config.toml
num_attention_heads = 2
head_dim = 128
tie_word_embeddings = false
init_std_qkv = 0.0242
train_tokens = 615700000
max_steps = 4010
dataset = "wikipedia_en"
MLP neurons of a small language model. Each row is named by its layer, matrix (down: output weights) and neuron, and shows model dimensions 32-223. Each number is 500 + 25 x the weight over its row's rms, rounded and kept within 0 to 999. Numbers have three digits each. A neuron's up and down rows have the sign that makes its largest values positive.
After each neuron's rows, "fires before" lists the tokens most often just after its 100 highest values on Wikipedia text that the model never trained on.

L6.down205:520485516532446502486556527500505506512540513488471495516474507475536493496507462515525494510484486503483472466536502495505479453499517492474502457479474502485468499473497514528509501509546505501460436499438507530520483464498501497464486528506517479504494531481488525530453480534521494487502470478507501522488488456483495482502543544505484495473509461519513552501532477524496515517499472509486522518517496479497517508481517551501458517490511477526507526485508486476483503502448469509515507434506522513495527518463470510463518461523486454493467501474467462533490513474530509526
fires before: " ", " the", " in", " on"

L12.down16:506471491453520493538523534480470489525514477506479510514460502480503459500509526490478523501504471525510487492458539478502520489496526510433524444496474547487444487495517525506517488503465497496531501454510506513450493514542470480468456480520456499487490487486525499448493488493506479525513516490511472508511488511534517514503478511507478453489516530490526482478497505522502498495539530486454483454521514490501488466535490464498472505499488526515492490529477529527527527537470474454528486534519552476507491481521506488507510505463495490550553468524482526481494471496440523534
fires before: " with", " to", " in", "hip", " and"

L14.down173:508494529511488485524523510530482495492463460521484471504519489528473476511493519515519548533521564501498475502503484483492510460473496490467543515510516469527528473571475521511537540469488499460506484471500506501504521503451487512509504555548526499517488555501477480479465507498515471549484534561466502476516502488564493487521513535498507508482481488522513475495475505494470519501532476479498543473461505472521531518532527490513501552501498540570460556509533503500475504502489512489516504493509562491508508503498536507495483502486476515512497495514496479491531540503520487480
fires before: ",", ".", " of", ".\n\n", " who", " for"

L10.down371:452486474501523523476507487510494477496496480482481533488497516481501527504497509455496494534488532543507472532497468502526538505473547505479490474502446524504499459535485520475498498473515491534443469475525469516546502493497514500489506505522484465497486494510500491499503502542515509480482526486521524509510536476496520454523467524499473518454505484523477492465476506480473528526525468479506486490508488486442506467521474505497454482477541523447507512492493497549444506505502516518455429518510535500509510531472483540493493525531503503539517500507498478526501495496476473513
fires before: " "

L12.down500:529476465531489515516463496522505476498524523472496478488495529500480521525508496570484466446527508471509509543513473496496525464538529469494512512511522494503493492483505507472504473518496460513469476503468514469487510483530515512563497535477498533487532452507474515558504492501483512548511505498499457496470489518482505498528519490530473495535441482456482529482506549506551528463501472498484504499509514491478544478496516485440474455505504502481471541536467492509523549515504568522468503552496470532511480467505491502504468501504526482513525535487506521505483499497507478528
fires before: "ed", "ing", "ution", " of", "ment", "s"

L6.down484:482495502477522503474546538479492489510512499512466504534515489507474469523521537482448512483476555580437501537448485460520527534527466503499500540512489505514476504520475505518509503487509482495533519505497494474487529525486486497511485517495522511522528455505476505483468502492536471498490504535490492540516535472513488521492479507508503522472487521493484470505474509514497532499456482479561480436456473483509479526463525528483533484470519513499491502513552472505468469466474495462500490514478484521502479502476522483510524532487486489491517528496526501557495526554490509475
fires before: ",", ".", " and", " under", "'s"

L10.down465:497449577530481504533514501480485499517457521481473501558523528517476493497503532471466528516481541553511447490504508518490492451507492487524524529489495517532496474460473532515499484544527523451480475513485498466468472462530508518500503542509478508518478479512487507521535524493480491501510464463517470515543472503478501497502528489525483540563472483502501474474510511503489483510496488524538529526485496516494517477530506497510510502520509535488502458497475500530528538504479503494525495523503521524474493473507488496505486484504548474509498474500480553534475530512508453496
fires before: "0", " |", "s"

L15.down45:496526493490503551477529530489474503510494479492524479509492488491510479511527501548462470460533498488535498523468489489501481455509488490487533494521483470497545523489476533504506502519521528523513538505510529548502480447515464476473494507506515480457526505485552494439476482520538509532495455493505465547522501484542510507493554503457512529526496524507482508521517506559512481530513446483515458474458487517536473519519498492479521451483528502443522515515462525476501502488502471518527552506455485468519487498490529504490483435515533540507525541511526492448470502490487528471
fires before: "."

L2.down218:515480480526499535538513510498489508511461515514535469486472512515501523499523463522525474463492512502509531497498472513518489488514470439473476489492512520478460495457523456486483514487499485503524487500500527510537499473512467462489518484517555495492484532480507517485469487508478525524464500510471510510518494509507493534509468506500529469536485543495472534547491489511465481487439532515547524521523559473502488540521498496473489523490508499486533482480496479495500473493536523496482496493497532505547495511495523510490519495503512502522528497505490488486450476496466523522
fires before: "-", "On", "The", "In", "|", "=="

L10.down64:491503507557470498499490480511528493507477488505455479510496509498536503507508495505521505504525476482477480549490509527501525486474510480503501477437526469505452489473506507475497503453531502513490509457495517530517512528453493503519537530485468536545528472502442474509513484468494508475510503492474500527499474504494509488522487487472452502466515473481519493513523495543523496472455508510510468503493515519488479520527526481492511492482508547523520501553487521479474481544490513508494520523477495492472506525474497513457533478544528534495482482505537507539474494482501499466
fires before: " ", " and", " with"

L10.down398:524486547487480439483505507543503469521491489510521506548511534506495480526508480489509482534518477543504501541500506524538505526503511445519483502453525492503458498512455508538499538495503524487531514494510492479523489527466533468518515481487532523530467538489549479521451478524490481509497500520508462520498539486531469528503544496418517510492480551503476535494473508470536495515493489504513491507490512518491493511456503498501503493509480569485480515450486471479538511458516517475448525523484490472484499498522491489552509488519510441512517493504495501477495508475484523476
fires before: " |\n", " |", "19", "20", " |\n\n"

L8.down457:477508507495484518505490518531480494515498446539509553545486500512405535463507503497488513463497499516450565454490535470476508483489494533544507513482507520536456514478477522487491512491483505504510508477492515509486475509482509488493518468514492484521475515510462503506517495511498502522543489471490482516548457487511517508496484498504468532491462457519518534509502525520486514481490535477525495418509496504512496506498517495502493513502499560450512464534527513540507479490442458494511526529500502511521486444483490448472558478463519518459482511531465490478519489520538499494
fires before: " a", " ", " |", " an", " Star"

L8.down389:482499450510527505492475498469544512526473520493511498508498472534497509498474506528565483461518538514488457524468504491531461498479490466489509526509485465506481468506522502509495521462508528470444491498500508484516529516518472511529507529516511510496506506525494453496468491488539500501481501511542532519501547491475489506497490529427481521502512517500465490524486504505466497506534479501469527456476503545522526516515506513520503516504501545545507532513498483513470433537446486495491525534533479499543527497547520532471482518526536519470521483524514514504511503537473527465
fires before: ",", " |", " (", ".", "'s"

L10.down311:482496472474493530493462506503465462455469488502512521458492519505507447473458506502506533535518516488532500522564465531501500492482538490470513531485552466454482506481504502479495548494452461490482490465506535490496498467538524539487563503481441512516477498509523520485492526524499512520481527462516491507506549463492485528513532489471465533480465479497492518467480492452503479505518496487482535474495489479530516504497511498466489495469534554493492463514513492464491524489533495480514495508530475462497511491507500517497476500513502527497485536548499482531455524502508545513
fires before: " ", "ire", "ran", "er", "ertain", "ered"

L12.down227:532476486502510526503526503511484528530503510507466509477482482476495531519513467524488447463507540482511476497502500508520498506472483517510519511458516488512478474534476520515497467467513504474467506514508461573477502501525479467503496491533467550548483501489549495517468487477492504505477460516483530503519481489505535466501559505448480509490511497486463567511536459512470541493535480494473507504530518503492482516488492497483470491480489502478496506524503502523500497505477550432519517478467503444495480549502524511474517513524510498517549459475520503477482536505522486500
fires before: " "

L15.down360:489503493455512500519509516503515461502498488492492521495504524485475481466499468441473512477534507518495528503533517488482502518491484485530486516509501498493493530463512506495491492497514493460503518504463477485509494515479494502499511552487490511485515507477539473525492483465522517554493517484519513514496478544498482511512464470557487489509510497512485472499473481490514488518471503526487493522481491507495505506498478508542489510492526496476485464474497461501511494491396511497522543500480474514481472534506519517524505499508552490496494523506529497565507528489475449514
fires before: " |"

L8.down14:487495536502504526490495516510477533539505536515475497524464498491496530528519513516479530504519495510494544527523480506546504498475489455479464502512493520452535532463519490450493525493468488481488533485484510473505532467486480516498501479492531512503478506501542516451485457474546518500519518501486480520483467444517513535518504514483532503455523495506543507501488499519488541465478564479498530516453517524522520558483477488539500532463491540514455503459517483481548489495510525470493497497487465553533492503474470488510501490522513496551556481565508567469487477510446499464
fires before: "===", "==", "|", "=", "O"

L15.down116:505495503485493494454525482542463544520465507468485497502503541508515488519483477502494476494480505487523482485513467484507487483482525528510465503487532516539532476501526516519515546548504456508464469485509491498488485525473485472496510488500487493521529508490468551507453498482524532516509475538486522411490516463484477523533525463519510522526472508462461512545514495496531447522547485527454538494513520507470488517482495468545532497518483494503462495515493501513494501498508485501517515465509531496503467503475509506511524535484504519531511456498476527495495498495501498515
fires before: " "

L14.down510:506508463524512518465534484495483502477586514511507485486490492505537482467542507559486518479482547550471511530496483540505510500488513463482525509471519524531480501480512496520547472477525483491514499477487548519477507496513521544474497473497518468529491498519517444497478508436520510498525534466506481544526493510520519511530500486493466528468515485546501483513492526450502531518534445480469468535508515525476504486525515452471461457489513514488498523534548518479532518480518506510470486503503478497494467481495528503514507457448474526496530527495477487533552468513449486474
fires before: " to"

L10.down434:516524513489507475461534462517477518491538471520520528512456495518503513493521548470520460533512510524479504525530496498491490521493468503469486511464510493529471465575497478524477420478517483483536471524467508496467473506514505480492500487493481508491530485502530536474497571481486473511488487478461553507523523466530515460494519468427484492539497486493500521465517480509492472491502475506533511469480495497484459540490524482515502496467513506526504508514502470494519488486518490454473496495527571453534480509550486514512497519532492511509512510497492516475525476522474516472
fires before: " ", " the"

L14.down111:493488542461463460465533514502489502479462502512457529476505536535491531518508488512534473493505514523496468512503483529523501482463524500466561475548487490484536464449495503544482492525498487545501544507504523526472529476520486503487512502529511474482471524505521490489481511528466497516516511514459505508456510485497492480437495501441484524482489487527462480534531532520487528503525520497518516511510498511535541500537493483519493473469487453490519486487522536508497585494484519540508486474511480537507493511537476478485467494523493520506517532503497496489503531496503483519
fires before: ",", " million", ".", "0"

L9.down491:478515479475502530480525552532529522483532481524497479513485523500487500533480484509469485497547459521520471493464524486513511511534467508483507495493454543542493507540482550521487468503553508502523510481519470475531479475490499517476525540512497434515485446481470488503535484521505457529500497516539488506494488523508552534521506471494514527527470484519516519468482569511551503502502477533514489580542465468467462491514512509505473548516512476458541497543512486468540486517549505496452498500532514524510502546525492519514480489480498522472533482525495520474504504521493513493
fires before: " of", " and", " ==\n", ","

L13.down489:511487513529496532508519574493485489466498525508506510498485505510501503490483450501496519512486497503512490512497518537495524471489466530460524490500495528535485487515511480524522463451496490521477484466525520529477526512530507473476520499569508497569498500484509518500524458516493466521483516473503490451491540516476552508521519523514525529491481527525485508476447497528549493487522518480515547562507474495532462515487507506533553511521486475471429497478536465468508458519557504473523508497511526505483499498554503529535458485487518517509518486512467533476462504499520481493
fires before: " of", ",", " and", " in", "al"

L7.down342:489530524516521494477517492465493514497506495477472512494481479498507497466471510501475513465494511479487468524458474506481480482505491502528512504516448494515543487516504499559519519459531512472492520567505546499514531507468508503491470530536527499535553478486477476531461532468524504519512538559483485483504500494523535466482496504429495523480441481557532503508490467501517508510451476494530510502514482494494503488509511516505502504498490510507463468484489492491452523503516491485501504488502518456501472491508478495469504495512480507469465524538520513476484556543522476545
fires before: " ", " |", "ad", " a"

L7.down30:479471510456531493501500490467453478498516486502503484451492461487496504507503492470540504492494479526510457497499530501482532490499528538478512503491501486501510480479517533459523507496524541480521471502501505518480512469478494494421543470455520489494473511538484489496535491512523514542483508467482485520506543480502543503489471524475493525477523480475488465483543487465534478490472499489481460460468503498510485511509516515542527485510501494518523534522490515511465459473506511483460494504517514485504495513499519483484490495476519482542508509477505458517464491485506488476
fires before: " ", " in", "ev"

L10.down18:503510502565526503507533531510502475506457530486515522469525529483523537540513568469558526500551467547492530526512483490544531515509468490472520473504491531485504510532529505481469525513495518461478511494482510522498540492510559519471464480473521479485488509461523513482545457468480529490497482515524538520472510457498502465520559476539523511498457501507496512485537445513523489481499476494508545500504498510543539511558510489498487542507499510512512456441509453527492474487511480558519476487490475511485513478515462492482480512475484494503504516518488559464492463502497479467
fires before: "==", "===", "The", "In", "On"

L7.down259:492530521487481498470495513476457489523527547539497473488490529485539483487536508486467489501507496499464521467546485508512519533532467502510513490485470511537513512523507520504492478481471512479475524501505519520522529521465504479553527491486528464526551530503518476470468508503513474462455505472486492514524542487476492534467487491470465525503483502494496504500498481524536546504466457477504511529522459524444482553480508458538491504487496494502507529544494472543506515486561533483502529492458462507521496461477468486517498509485496489499457445478488506518533539511463457542
fires before: " |", " |\n", ":", " ", "e"

L7.down433:491512524510462458484505531459488435477536503502530474481502479498521488475482503486540531406501512484486537508510460544532515495544520522514519481497466491520487503496492506516548500484491452500492473551493503505515473506534518525504498502455505489510534511500495484531459482512472507536504542495471472551503535535513503514490433501507489499497520531500487520502491483489496526490480487543520464456489526518489442476520508501494517489466523503489481525550531461513482524477542538487506521505474533457514492502480523498502545516515477511519515475477477490508556477510497535521
fires before: " |", ".", ",", "–", " |\n"